MLP neurons of a small language model. Each row is named by its layer, matrix (up: input weights; down: output weights) and neuron, and shows model dimensions 0-191. Each number is 128 + 24 x the weight over its row's rms, rounded and kept within 0 to 255. Numbers have three digits each.
After each neuron's rows, "fires on" lists the tokens most often at its 100 highest values on Wikipedia text that the model never trained on.

L11.up143:128123144150138149117107163101103106118159141086121156139098130094134096110100165114110091161160129161099132166154140128117097137148137117200136172104103139150116119100100147126163167163108157130143092146131088158092131147107105098148152160163107121133146168194132156109141156101110168129122130131135114133150149127141115155113105172090140142113129124120160160098115123104076085072133152107152130131083173139098137120140138149150085125139119128140096108143126114129129138138149137138142168120158129138074099173114122124100103128129094097121137135141102149134125131124096125099
L11.down143:156122196120145129139115115167219142124086118087115118137111100129130096124137149125106166134087151129092102147115115098163115121136175151143140152105134131136057131136117099169096100111088135095116120119107154126139112125133160130124112152105112147131159122101136138137114135110104139125147114167122114123101111107150110098145068114150126132118125166110134159158143138161169149113097146133124165121164131132094121101130146118137173151099096149083148124154130111108135116156078119109139108099124096111137115115164110110161129131147117117164131104081131157116143150177128173139
fires on: "c", "n", "k", "m", "d"

L16.up560:161113128104127133096128190125134134147121115119104124124143112129114113155100150143121111132101136095117100112121108146158123173191098105143145095124158132095113137086122077087154144156138126097139118171156107172105139170137089095143118171147126135142079125137109177119138143185140184132116136141132143095152118125181115101104134149147156170092126113104128113071115171134140122152117110166143167109120165139078139130129086124138136122113071121093130169137113103114143104133140174149135118125127163111144155132114115122137152129140153157143126174141130122143136129142129108119
L16.down560:126133125124120134151106123136139126123091138170128188140100124119137191148122105123125107111128093113159096146172146115107115107109106128104125147139154150141122128144123071109121154137124130101084161120132110152109066118137115116136138119131122134130093111100129140150133066102114139155138138091144143106125126112136094117099113101095089148145124156140100099127162139126129142176076114096094111161128100109139123211147153153157153140154096132163127134144152163115138135122110137135148129120159125094132131152144127070128140113180121147096172152147129101174129174149139099082
fires on: "ar", "k", "en", "ish", "c", "an"

L4.up133:152116124115149131134106117097132123127113055098122113166122128085109109145124129135115102139135092145129124114144120076110130141110188090164125100145151092093129133130139120084130180142126106162172153158086125131119101166116156142130099104115125134145170136105109113184120116112093149063127105146114125152171101102125134129083118158122136134113095163142102120174061138111102121169146142146166099127155126114137132145115119131152153145112104168142135110114104146133120126139147111125066157108127110124162139118137120174121102143150141145131167140144163151119132135113114159090
L4.down133:117126133116095169136149161117152141092131094120080135126127084121107122107101125144143162122087133122135111149141137104126141100144101125143138116117176109097128111118131129095113106100127126137139095113090108117131120129104128161183101098159104137134150136114101146144130127150189123150135142127111163142144112152121111107134129130122124143121140161153146161165124159117125139183154113143143152170125181092129110068109205124125154114119098138082120146166098097142144039129151119142091129120142163102161129115149126135148132157101100150178114102129145157153144122132116092097
fires on: "pe", "les", "be", "re", " France", "ne"

L4.up166:088112070082144119109159150171105121148189118141104148151137135130157099071136121126118110185118135164137148104137157147132143125137128150165131145141110071137125138125122148120147156153135091132145138128147125133102122079140098117124120156135104144120131166128111135120141131154150114129110093141134117084126103140152105147119065124095122119134150169131124119086095079095161120114135142119148167131120129135102113095183118129109120146123131126127125153169120134140142187159103097139111138153097134129162119121141140182151136069121134181146154142115125163139123065105145123120
L4.down166:115128162124148122141111146167137108103104155161108097124131137099181154139110141152115059113131143179146126127134104174158141189115121103144115134139117160164139094150137084102123108143130102125125153086145089123151129105112095078107101088130089112135132118153142092076130137090122135132109157160110121113119106132139145136120162155150122125135133116153083106140154130129144109128123145171084118116160127121106106173090126144122145131161141096143093126107144115134205155075127096152163123091100123126089145120132133093148158164121135109142134150129114158124141119158132141135
fires on: ".", "d"

L16.up381:151118187121135146100143128144171146145184090098096161124113112114107125102153148163095129110128122188108145120124131152092113125120129122135090157142115131141124125113099154089140127142123165172107140104146120142172113180109122089139077154131079128111082118129119128068200136139146122142108157097120090149128137122154112149142123154104097141131130132135170174164140129172151123114091087113124118144129129135124151130131156127116160112139115120150128120127113140105087117135136069115097109139068094126120136107120115159125128131120150154106152151124113130154096133148101168106
L16.down381:125120106124146179105077151122115133099112098177166129153122162139134169107130140107117163134102135112110125142107154137135123155146126125182112137085108130119090099127133132131130132133132107130096119125158154127161087151106115143087121132065098091119129104116163152132121119134091092117114147127128148115101149125096135159101179149166138090095120151119091119139148125178129112156087106160174114144123148129106121131122155109119137096120108113156139152168115115161119072154158188131161138166115116120122135121141118127123121080133164121121108136138149099154161168112105062127
fires on: " ", " bi", " (1", " m", " b", " 3"

L4.up632:092169128160128116146091130081100136106143125123124140167137106148115085109128147147110180114142062158121152136125140135131122140089091111142140135181093128117109142134120129111092134109138118120113106145140081113125138124089134104137120134107125145118125163137102119143141154171125107138100126155136131193144180151127115111150127132094107121080094119129113120144124123068147109132153137105153126203140144123143161142141139114143102100082196104079161137110168132162131155132171097117141146147128099149133151129145129155137121115147094130138161136105104168104159128133127169131
L4.down632:140157081139108123080125163120157130085137129157148154185146119138090097096102110132132137108129089161117108137124111088097109118154155147139125153151191159068140151142133120097093100142126127149129133146174102153109112128142116107120118138116138165171113110143122137143085112160090129132137098123136101134152145147140120160113087125119122123136140133154167090122108108123135128145112107178129085139105100146117138125138129090148146137139104178149133126153188078110113160077100147135121108099143132086137127144193129152133116115130146128105145126087114139166122099125116165124
fires on: "s", "act", " level", "point", "front", "position"

L17.up318:149105157129130136131120134138161166113166127092072136129111106119155198105145125120125112136130064126086126125122138154141092162120169150132093173126128171116135121100105109098144111132125093128129138158133149120108107159104104113118127133134108164143100129121127147128088130132143114181129106127108152072167138127162131154100129157107125104135144137106141177137145156143117142093094139137110119134096144100142173159126147100119158123128099077130152131137122128101142115152132081111130123194100190130129133125123159135129085137135161139088111088136104163131153144113128181099
L17.down318:107129171134114127128089100089096086116133126158092145117123139120117131138079141126118149121121151126134101148145142118096157118137135153183141126138126122123137096141136169111095135127140131175107108127135105070122117131142171143147119159084134121120155110112121142147122098118140125104109120130105139136125142130118140151143078112116155191079120121111149139157114102143144130125170114167173140129110100156104134128164135151080182143139124141144131158099156132146075116107153150168109116083147116136170140107140069146167092113135109103168128149103120124155101098147162068094
fires on: " ", "C", "ol", "bu", " (1", " co"

L7.up678:157113074113132134116167089156086117094103105176139156127150116099129163131136163132112141113166126131095136114149128119142110139117121120145114173108139129144121137097109149091137118146111134131129088132152091135143090164171133104115120175126130074117117137132122136103135122147177123142136127104120170115146161128150126113122167122089144160047135165154096120121093170128127116118160153109131114105052124132131128095142112111137154081102165125111117131132098149134136151083111155098116101141144136095133138158118146158137122167131102148159181156123154142121123145112117145079
L7.down678:147160159142113093110149159106164128141083131088148116125097155093150136116121100120158092142123121109110165165137160140167096160144103134147120138159100134125144069097130139091138113116103092145137155089131056111101150096115140133120120113150126139144176119099090124159119138168149135151126141133147134140146156143165126118109104143120130106145158163113104067128143137156122144168132114116090123119168131161143138138115122130119156088116138134128140117100105100165133125111081066141094104115120124137121144051115165154133194132128121131126151151130129128116166110124122138122
fires on: "o", "ha", " Ha", " Ho", "ho", "ra"

L9.up690:103120122115167137151130140128117130134112137130117151153126110103104128122129112132158193145121143161156116112137168125170104114143093158154143120105119154095064107112115157148123106154109179085104121161137079106115103131106079075084125131088094101128102119110090156146145145093149143139117137097118144177162130143119158150145155117110086111094106166086147134074076123118113171167138104130152101117140124160173150114150144104103149127140139101148135131129111139103155131136121104126144162124097145123107102117096147139171101155130159145122110121099125146143142115120125153150
L9.down690:134124146122143122149118145135127075149119136131138135159122120112106128142117124124133210131126177163229135149135150124146112107115096112155133109089087120085112108156125128138128120138097162093147137137171133155089077134131100135102138126123127122124098107076113112148121142133128154138072165089132133205115109180119135131093145126117124094104141127058128130061120124119120189124104140139140104133117114142156147104111154132107128150104154117153143130138126106112141106139103121112135144120127137137121105143113121136191157138132145146122112131116140120129131101124145109160
fires on: "\n", " in", "tro", "|"

L11.up454:102094123116169111097124120139107140110102112159104142149110129092134138141148128130135194121074095166145125085107130110087134128130138121160137128086157137084077117098108161128154113152113133099099103160163129172118111127092110129093130120097106144133099141116129131143087118133130141142118142117136170161176151118132125149110122126141119126136090153095108164092105161116112149169121149125116093147130096190123142136099109139081122130114149113119117164135097141124152090133146095093168143149100123138122121139129168107163098110161124173182090143102150120136114114171114149144
L11.down454:118113131124146121109121118156115058120126145111100141169127122122136157150120125126136162133142146176224120144118117113152137139098107153149159140080103133075111116162107131107145144116135149105110121122135110140120092098119130140114126137166119129140106125075136114145051114094142087124039151145105108191134125131116139153124143110153122095089138137073130148094118135124129161099136114134130110158127114154149153136126170118162109155142148164153125092124126121115154112118124120101159124137110138120133157121110131178185139135114141133094106161134118112149130117112125139122
fires on: "-", "\n"

L11.up264:129123136112105127142130175101120127113131122103118101142145114127130131097111170095101172142103124165121155147108135086082148132133136144157146135130119126134116183153091109119152091083122106163110143160145150157117128127121109173126119109100118145181107138111102154126163143067153155155117105110117124124148173154140096119133147129118152142123084132117132123115126129058180103135147110116127117164111150108135144097148126102102098090158100112073152139118089104123125130156093173144146103149178156127090129153103102105129176123141093132170132102136119096147125155114144155115
L11.down264:153136114132113130150116149137124120125101180146145134120125113153125144124090040151144112151137106082105175141159151133139121150138118131103115138154101113113172096096148163107154181174123116143129110117099111082148131125119097128110128152112130121122182126154185116149105124125090132111116114112140142106111185159129142125120120134158124150119139092110133109115115054126090127137113100130146158098134097095183101122136094119132154155085079157129134122142137123151136151078125144141168171129136117095117115147120137138149144139096104138123170157139119147106119103159133108158
fires on: "s", "c", "es", "b", "ab", "ef"

L4.up673:118154127142155132122126150118129140164110112111095140129136102135135099156121083124164093147142144110112133146142169127121139144111100106118128106120081073133154101127102134122112137143088112101106115132133166142136093144068162122138191132150119139100129137162136162106184108149128084151098131157136144127148112111105143147094133123134156162126091125086105126087127123094118103091133105111141093120112121086113135100133134117148114122146119082119175125116111107151128176138102151126153149153098128055175162100111165147101164114141115104131124171091125136111162085146149155113
L4.down673:162134157108120142129109135116122122071147139157131133094093093140161135153073172110073126155125125140105126148175092111107132104119115176142124135093129165134109150146146103134131152151186108114126142114149099135092097097152101080124132110092109152131139098087113127132089176127140139106112118172137136112154130160171104156159137142095116108128145143151129098133116144149138122177111145110118154148135106168133131130118116128126147105122108120143117119124191107132172075129111110152094136177136101180133144119139130098114093140125143178136148097155123114135117144100127167151
fires on: "s", "er", "th", "'"

L16.up53:147108140128143137134114142136121132151131099126141133147138148090092169145098168089102138136110101115134152135177112110147156163133111071147141115158114149116115123108133118144177159149148102117127123129140123175142124123065124099146119165119101125113103099139082141135150154100154111131129176123100116136137176138095093093153103104085134104097112130148134117113129160129161104141129135094158101182132164093140124162125138114137129130122112139126107142081118113110104092140110099090118127151094173103138128161114152161149107193146110127085136183140133106148174129096159142129
L16.down53:126084130132141122160151112136129116137099153120136114107095141103156156139155116123142117128113123136123127112128105144164118094104122127108123074108152140159108132106158105122151130108137120160117107118159181124121133136114149128128174132144086119159170143151087119128122118125114111118062100134141158156117103108105137149120170046146099106129130105147163141118096162159127127101103120106095149130148168146119110141126169160136103139171127117099098139153097110131171151147123133121136060173092114162189105173109130113138154120141095175112122135119145088136170126156146134130
fires on: " ", " pa", " ch", " Am"

L17.up178:118131148089132110147097133118154140096169124063142139135118111080095182144145126113113103101101183133131161178140133129075112155136105101119113143173097159144149088103119124114139148121129141121120128114097107133114123167127115101110076169135051123168140152105132174120118105118103143169147157138136082123162158118135089139107113130122114143153127135144139131142127123129169136105075122116139095143151135119153133139092123141138149106086128115148138144139112144068121085158131096124154108145100128096144174125115130136137087134143127122165121083119117119151167115131114144133
L17.down178:148122140102160109070103141138092136141147141128144136103149162146145130098126137127070160102169082137151135115087109085115138149152111131156120145140145100145113169159153156144132121142116099154072095118097158121101110144152094139110088134114123138104118099130136149141098117095114099116098119145139160122092118106086128131152122122132120132148123114114129107086095115140169139108188117166135099116136147130138125100138156171132156135161182134174123158073089112101138176123121131095160114130158097137182163125139100111119126126124119105154108089160145127139143144167125124128
fires on: " b", " ", " C", " d", "c"

L12.up602:143087116096108158111145190138175135139110111148129159146187122092144141102151108114110160120165157128099183108147125106104085110115129085142164136100136169171152129119171124100113120147107126118130108141140123159128113110155118092097120120076128165157130150138110171089117116112109126141134148114126132131152122145140129112095156202111141164111130078183111129106098114094139107132140076115132152151113154131125145114115121115152091129138121166142120148144129115184077099113154137129128093151129123139153096149129115116160110130105131163113128150094127139157119114141141116102
L12.down602:114136131129121147125145087135132136097135166134095133119128109134131152100103155153146131133099136153107116101159159114164113081138093146157158136140147142152109133128165085135144149100111133118190121136135124105135141133104069115137132129115159152127103099130124096147147120119154149148136122096150127097149143109120135065085125156136162119115157163087143135113161108135106133065130143129152136164120164174175114171152123098099080135139140132090067115112146124095111136149171115147105115114122163161112113103125120138156116113142117133083110177089083132095165112139136129160
fires on: "ti", " Mi", "li", "chi", "ki", "ci"

L17.up303:127142154153138143171128159083135125117144099132160121184095092139133138096125123088126128120108156096126099129211121083144126134126157098139120154119156145138105141100084086129171124097127121122135075121135148137090126141100125111122131141137141167103129177109136181108110121091074122119165118121148101115121161140164093096137098121103116201147091097126127150118114109116147152140141122078139150143104147148134148154146150107121123141111122085174089151127161106112126138162162128113149133141145101143105166149108108167147154136135118100145127129159129121143108114140127128111
L17.down303:145097127122112121107128141161110149119147154092151171113152115105130111163143105127108159156130140125147076127103120163100070133095091100112127117185100167060170108127111178144118087120138118115149134121107116115126111150139100111101117131110150186171135121108152102140116141152169111131165129158131138141125116193132138159099111128133144117117144123109143081110151125113169115139127140155126121108130114129124103135145127140122080119126099117137085118094138177144137115120097117166137142154142085127134107140118118108177083104135096172128131166068112137155131130114140133157
fires on: " |", "s", ":", " T", "g"

L16.up141:121153105127155125108114168138130173174153152118129107104152131092097174133090109131133151116133127108116129128113124148129143158130097074150107121129103132164100095133096117120124118155134110099164099150134162117112136127091123129162115135147145107156102075140125118142145134097124110166139136116062090139156167146147111096114137118113122102139101132149121141094127169142165161113106143083137107171117115133143142140122159152135165101059104101182114139099112140119138112147133074041127123136138128118141159135153145141146076139162139139124106132142125133131150100125167156127
L16.down141:154157132146119124130129121086119094116125080101108146143132116133113153148099141141126120161144145081113143090148162125150151153084143132099129098161108182123118159131099131151130149138142103108133129124136136106146123115135135162154161097193136152115165108153087101120091149085127109131107135120187137133089073120183128123151112073111095073126127149085094137136097116144149168119088138130094174140100130141163135148101179120121134121133152141150168150138122143115152147111132108125138139127090142124120126098139146148101140095144134136158115110119120123090060117140142126139
fires on: " ", "G", " G", " ch", " g"

L5.up555:107093150141106127102144129145098139129078123124072128143147141165139149153121152115074146150147095135118086089132169128098124159089160113139120169090143144107126128089111162151132134109157101120117119166136113106109098154152123151159091151103105156120073137094112133124136118172115144165157131135152142138141171118127133122105111153180146138122118142116146119117156097120099098142135121130143129133141112142155130148139177163099141160160133173132113142065095129144098132153147147092170145147117147109093147127097148097168117133126140150118081124135159104155096110167093126108
L5.down555:120128074139144106077111102143163145099133102120124110129149131106166148152125075137164099069138083168089142106143103128140121156133146166147118148130137143090139160097122148201133104129136180135081176119120113128122115156118127119108135146173134130171141143111156115122140084131086131139140113111120148110130105117120133163123117134190141111167134080146124126171155108148144142126100104116119089117120131129148125161107140135144119131156135142154133116151111129164123151078107091085102153134099105101131104141159113158105098135164125109122104143118157114135137161139126108081
fires on: "-", "iv", "C", "---|---|---|---|", "ive"

L9.up314:109126187110167106136125113124142143139109101122094116143096113111146110149149146148121150137143103112121155141115101160142102148113126133139065106111101149140105089112141131135103132129103125155149102182165119134135136140123102071144099163084095127105110107177173122178120103062148108172118144138120086127138147120163108137128136129112129141141146143127093129101076099117158136129077142138125137132150126165108125150161126111123138180142136138160096110105124167127103128157148114115138160193083150096101136115129100114150126126136113137124117138129105120146088098109164076124
L9.down314:115134104186106116082159102133100123134193145148146123151150101110145114116125136146147159124110126099151150091146110125114115110090124164125129123129120191124147164141123146125151132129135128145122109099121166122134085117136086150147122132110116158087098127123122147118105171095082129121111126088157171140097106139095137116156120100114114113106108117146100174126202086127131112122147101155136105090159114134131142116119127109107148083125168128161107160078135135151166176107132109143136130098157130147081113116138118144131066183142143148109131126127154124110110153112157112110
fires on: "ul", "g", "ard", "l", "ic", "k"

L8.up395:101133120139119120134148110122151135163146121134101115163155074132103124153143125098098151133144122156108144132141112105135079153133189141114118139143095122137139164111101135116119113088100077160114137100169137135127095165103121118119114122119102143086087122147135120150173119172102103170142102110164148127122137156137173108145146150138112136170145103142108126107117128133110160145137161086136109153115110174122144137087152123108156159164126144053156160112143134096088105141121133133135124154134146076115173133118097166153138133162077120116083135140117151138152146138112172144
L8.down395:090098131147133128089146128124153136154178126186085075117139108125172146154127110144102146130101144084111103131111104117126081136135131120141110099118144093089132138139077115089141141053114198108140169150153110129111126166123141106159140156143172152149141117133110139107114152114147128163103136134101103118114099112168133138131105130110113110143144123135127152105145118095118120145168096120108121144096115149117097153116151108149112106114149121136159142154091117135080148111154081141188134188129151148112086097147134133159117116151108142148119138144123161143143146131117146141
fires on: "o", "b", " (1", "x"

L8.up394:130148140102138151109132166090121150149108145099139102151145100158128097157104128146086132152147092113123128131161125147159129085145121111136080090140113146115091136106125128193129113174113136098178126163131142127134118159095130126136120148076096142135099158130111145160146144109158101152094091125145114124121155128133122105088105145109138153122089144133112149128089116102116067098155151126087099129146126126169106144180099145103136113051155103140100157139113137119119115108156170109139118131125090125131094135160151133150146147133128134086128133117098139133094120127159096177
L8.down394:086108126124142096069132119106116150122125138140099140143133111148128136099121135137136146133130118155142112121112114128102119132146140131122131162155138131146157110124116110081129127063184129088123158151103122118172111137144167103140112150090136125090104121165108122168122157167133099133135112138118163145098167136102146125145163153105146086093130138122126136140112155156164154083073173130104114173122072146171148114120132132115086119110122133088096101111141123135098108157101168169090147119173185152137121120123139141129140123094135114154132110125086174144140151105114161163
fires on: "s", " result"

L14.up144:173144129121150123133138155139149150136158089107101145121193122133168129111115150084129148154082138146094121134160122129122160148180093133135161117105088115094134158095136057145144106135108079172122095130146123176109130112102084108162116079112114123136127128146140124143125169113126120117144079142135113129125121157157087120151112114132125099148137115155175099091084124080143116140143154136123156136149183133083146144152133127099124128114119096133151121154083138139171119117125112098165123138172127144067141138112134143120158110139138139136120145113141127136155119137154136094
L14.down144:103152171151144157124140111149145094061107097150148125101059116150143131167117106111101150151147154077056132102147156129103142122117149148149098118150131115131108122142161114099111153178113149086147109170132127103131151126126097128165118159112126130141100134150142111149106130133132148118142159099111129115137112124148131116117152111107152122110102126130103140111115135147089133167165088130166101181127132148120145135163142122137123126135126176127193126154109081121113100110173135180125118114109147114116119097136155092125125131141116135120118119178181116101115105085125105105
fires on: "ar", "f", "ff", "b", "ed", "s"

L5.up142:133131113114159134135136134146111125136133128145128160101139121139089172130138175096114103163149102188119136143139131112110122145114101193120174095134073128125100116131128105100147121134122101101087120143135117116136114133119133109145125095144058112134114134153099115125130171158156132127094110160110113153153123145156146141128118138077106134100129163074096126122118140112108137098120088122155169130161143116133116124181088128138113151107126110166124125122164135124149121113160113168183119197124118133117136106094129139186155148106125149121145125119078171109120145128177100155
L5.down142:162126127130113136109138143115115120134115110170098092151151138100122057137144102115121106130100129128139146117127136117127138145117095123151184143135113116115106155143126076099134123129127141161127141139111119142153139122118118143109160149130153158126084103155117120123138171140095149101174104158126082166137104101097105109131110152115122090101140152118141137102132062116153163108130158157116134147151114127108179145143082186154140144116088101074125117091106130126172126166102153121118145126128124178134131069098137129132127072128094163149152130137150167126123111111124163086
fires on: ".", "en", "in", " in"

L17.up716:090140118114142130139147115157086128149108091097128132136115152119113148112111134086136101112142124136102114159075126126119160197124138129140123127128117115144135149073122120086128153125141106117161141162159088142145126152093119131136065177153146159142123143146115139120183141113165145189125145103127143088152140157144096107140154124110113112123111122150188132106143132090155136114113138121105106127130150161139141163104149127110142119115089109149118138140134157089147133150118155065144165163167130091090175134118120156145151179138124132103172103101117111129133138147126171115
L17.down716:119206160115098140116140137167136080152106117112092109123124118150117114142083128152107131098087145119123120165127087130137137149111117124146117159107145148153153144129117119085108137133108150150110090159136147124149116150126129119127135132112133120110139078165191140145108109126138127184092140146127153131114095140187118158097149102123101119124158098185118107088115138134139149136100128139093138069148158122125145114135157102115079123089115150154144104128130151138143155129105190135116155119116116083119172111142112120115168143131127095167134127093143120091118161097111161121
fires on: " G", "D", "G", "K", " g"

L8.up108:145136161139123140083106181117123149144143067118121158158159101143113124129131128119115151134119117108134152134138109146160120109142117117136133123137110120111102132132150123122107133107147146133110137157098091174115132133091111181149109149086106097182131158109094120132143163115118141166134111096145110173118127142119096119110113132111102103098105168119113122180117119139148120099126101095087160167125138149158118131175129092092100113079160085126119163100153156148117139086151089114128116143125083154109101128179110094163150140102171105103101137157091146117130103170119149134
L8.down108:179122119125162131103094174131118100148123164136119111133118114118073143150128102144135114160109107095128127127104082124136169150177123115108092122095098164148145135141124145146171120116113166120132085155107146122166092177141164131157110130112183106111132097117143147109126130171134134131171127110166132181129107094104134165149151100102131127100118109120147157137103095111150195164178107118161113110109157131145136142129126134116129127117092155123115141121131128097120084141109108149151111122161172148141148090103091075114114098139127119151120110094119152163103126135133120114
fires on: "s", " =", "ed"

L8.up518:098099118136094151144115138091094132142145117099152121164157068148112127162109158102130154089142139138113149102159111095143148103174125141140159123117157161083104178122184178132128101097157176095109111110123119121137132166121122121129117105074082110143098172098076144133129119137109157149131145143122118149141137164126115090099122133117124085166109127125130133113121131131176103147094088133092121129137149086122097112161148123129143131136113109073100153106135153135121138141149146114109107134171108109134147157144129145183111115145117154094114109155092147103139145144123118143
L8.down518:127117084165159162100070145156154154130153118128152137132085091095112161112121146123071130127102100169120152100120132115137162125124113167114114162089095185151104145137110127164109154086140118106130140124112134124141110123116097137137111178128131136116111143132147126097204172126177079113171124125127148141135115148119131096104105096140152157076116125155122133121154133112135159117153132163120116120177136166107130134143126136095126075124123157107144141128117175122125146104146106089119122137119129100169145088125133121143181112132098134143121123073102113115131130148137115129
fires on: "ten", " =", "te", "com", "ne", " in"

L4.up34:168149089115165164142111155091141103130183114134144179124131128133148105102110165118144077129182163137126146133140160119115126173137134141124177138133115101135116120117145095102174092151135100118111115107112113126106169101099113128117126117110082127131102161152095131108123144109077090130102100138102131148128118162143149141130102127116119106112132138143066128105109155094168114099132118110170132101118113112102122048196127138109129141115118090117141146127128123117133146128086100167137162138084137137166127142135149121141140122141120162102147135122086126111110129113175106118
L4.down34:121143139093120162097127176131131107118163124149071123173156147134144139133107126135151100119120125181122128137142135130154147151127146128124128162120136102162112110125127112086149167157132075134108100126153119121112126113130107079121122113147096114182104104148137114095112185099144119111154131150109116096142106119164116113087121101125144136150151144171110158130138133119104109165122142170125104129152144132091125149125120156165113119158112126096124109104194120123133109101121099144128142086102105144125134073161118103145155147117122166085156119146152180140152109110078193100
fires on: "ed", "red", "ic", ".", "ten", "ric"

L18.up523:107099157125154162132123154135134142161103148129137149125143140096126164149129112114104154113075071118108108091144162088118133132119134118145162117112138154176136122117135134095115126105211127123141115111163142127123139126158153163120122148088156148142141137137078118122162158101097082118130122133171121106132148099149141132102134132106113160165118078148145169122124111172107107091141121106121116143092151155099114163125087131149095095094081079163141152096125151152106155139167092134114122129100123111116124141162150119164129129131126125139097160118187125107107102137143139106
L18.down523:160096125120140124122139127151185150097138137137113102105154122152146110117175183143136081135110168162075104118155111135144118126134123139181138131138124082138132142149141091152098096073127116162145107131143140137146160093096155137144133086127138106111136145157124115111144086132148140145126113083073160107162105129121156138069138144163114118153139134119108119184187161135128170118110115123111129119131097149153110122092119128146140127109104121138079115115135129146119103110124078112084142120110166124173071150131140177128134101154118147111103140114104136141126144135123108122
fires on: "li", "hi", " Vi", "ri", "ci"

L4.up140:121136081080121158123132143127110128116131094087108169130118158125167111120132120108134110120123123152137117139147146136143154165090131115139164133140109100102101104128119109079130137130120094118145138117143114122135123132109137117090128087131104153138149143143089115120139140128113088130131107165121115083173087146166128157107143090089106116137156115130101120104075120084137115133149103121180150136144089153116107100170121080110146119124099122127144136172150130102165165180105092153154155108100118116156132101110153171161100119121121069139147156136061123136153130130179157111
L4.down140:084100136132108138139138126163109123123160127104121114122131149142172147124102116133109076152118098140135119142147126169124154155100134134149111132157136166122101139111141124158083114160138105122096118072128127107108133095123060117095133042161121140151102128148137080142162154154132126095139135158141148099131152145142139146123128153160110102121161140140147171131176130101082103116127133122120121082111138098131146133107120157149150120181123111109116157086167105151186151114109089116124129098123113147094137152138134083168103133126123120092155138133111137102103108112158171116
fires on: ".", "th"

L5.up324:113094117151124152110161097125145125125185107094144157137117110067112106121164157146134119108122088099117155125121097109132132160147130110141170103104175134099114111114130154129130173133118149100124126136103107143176072122187122113116118099111154125139149146141148089148125131145145117142157061148114108152150092116134155120125111108126107141110125144091113102120084119099109099129117166158145070091148129159167084137112090111158156142124097135116108135141115133128142155181093114118123139144155120118159156126094116142110143156161140093148159171115152170124117113117108112123
L5.down324:119179142138144137094141139168150083145160126164109131177130103143112127133110109145107116102114140165140126124106145086069125079150125150123159078170132125143114136114086142089105077171147134138157089105134111125151169103126110142138113080138148110139129113127104090154105107141124155123145147142141142154142142139088132108120152086127156172145157130126163142157138178128077108150104111158135141108161125137126125077112147161116166117113093140145129142125169104120147095106112100117148110096160109109117139128142158129148105123081118120167109143140174095142148120136094134126
fires on: "burg", "ing", "be", "ber", "pe", " Mc"

L17.up599:108151117126130134121121103117122132085150114133120154117151102102122119124111140154119096089155126151114198156125108128120105150147151135130129193119117095097109141104117110100116128169130132118123126125121123147103113145133101073108120149140121122127114118123137179185122151117122193086141156134101091131131154153164153137101155163136161149100187118128154120124161126126149090154111146148102156107074133161083133114117085122114107151148097109074112142151125159136089128138115140116130162122152126105152155146121094105137144111130128126180171149122070104136144167131114094103
L17.down599:163128135194112132128146127151117117129120143134106120130145147128155140100130162096124111140152131114125051140134170125133135106132136105159110145149143126104116121186108143146166095100139114098125076107145135078114129148145129177104124134135108145119163139128122102101122147107069146122141081121162125143135128127107085137104096118095130119172136117111087154139133130107108113129110132137156146153125137130141148173142138121159154158146194147158101069128169128091165084161104124119090094155115141141109102109176148082172120111126152126107137128117137116128124098100141154110
fires on: "k", " H", "c", " C"

L17.up763:124113167155133120126143116100144133079118122080126139155159155127122154117123142126152135119084102163109149143122116096122137096133125135084147179190150138138133173166173108121128081104116106163134168111109168094077127109129124120103087142161131156153090174148119179066138162110138163128111127113132104098120117141112135103175121164145133126163122112122153134121136124116095122088143140121127137140127129120168153126119131100111132071141136130101110136104117093121122098146127155138198157152139149153107154108124142134174114150125094124119122130164127109120130128133133181110
L17.down763:111140098131114123120109158111096140127141139127110088158160158172118154114105151143153087168123175149104117140122149119130135089116126127153094160140121121125169121122103126135141108138146122108100107111184095154174110146152085139139117091169138111150120118121144191077146110122128113153159153116131151123118149115126078078147137104140136088129108128172174141136074142133108116095135109116131129157077157134110123123150112128150105130141121106111145116144144073118123147104137089148142111130096079171141142140111093118125127168111129112137156083108125099156173167121158160124
fires on: " inter", " pre", " co", " state", "re"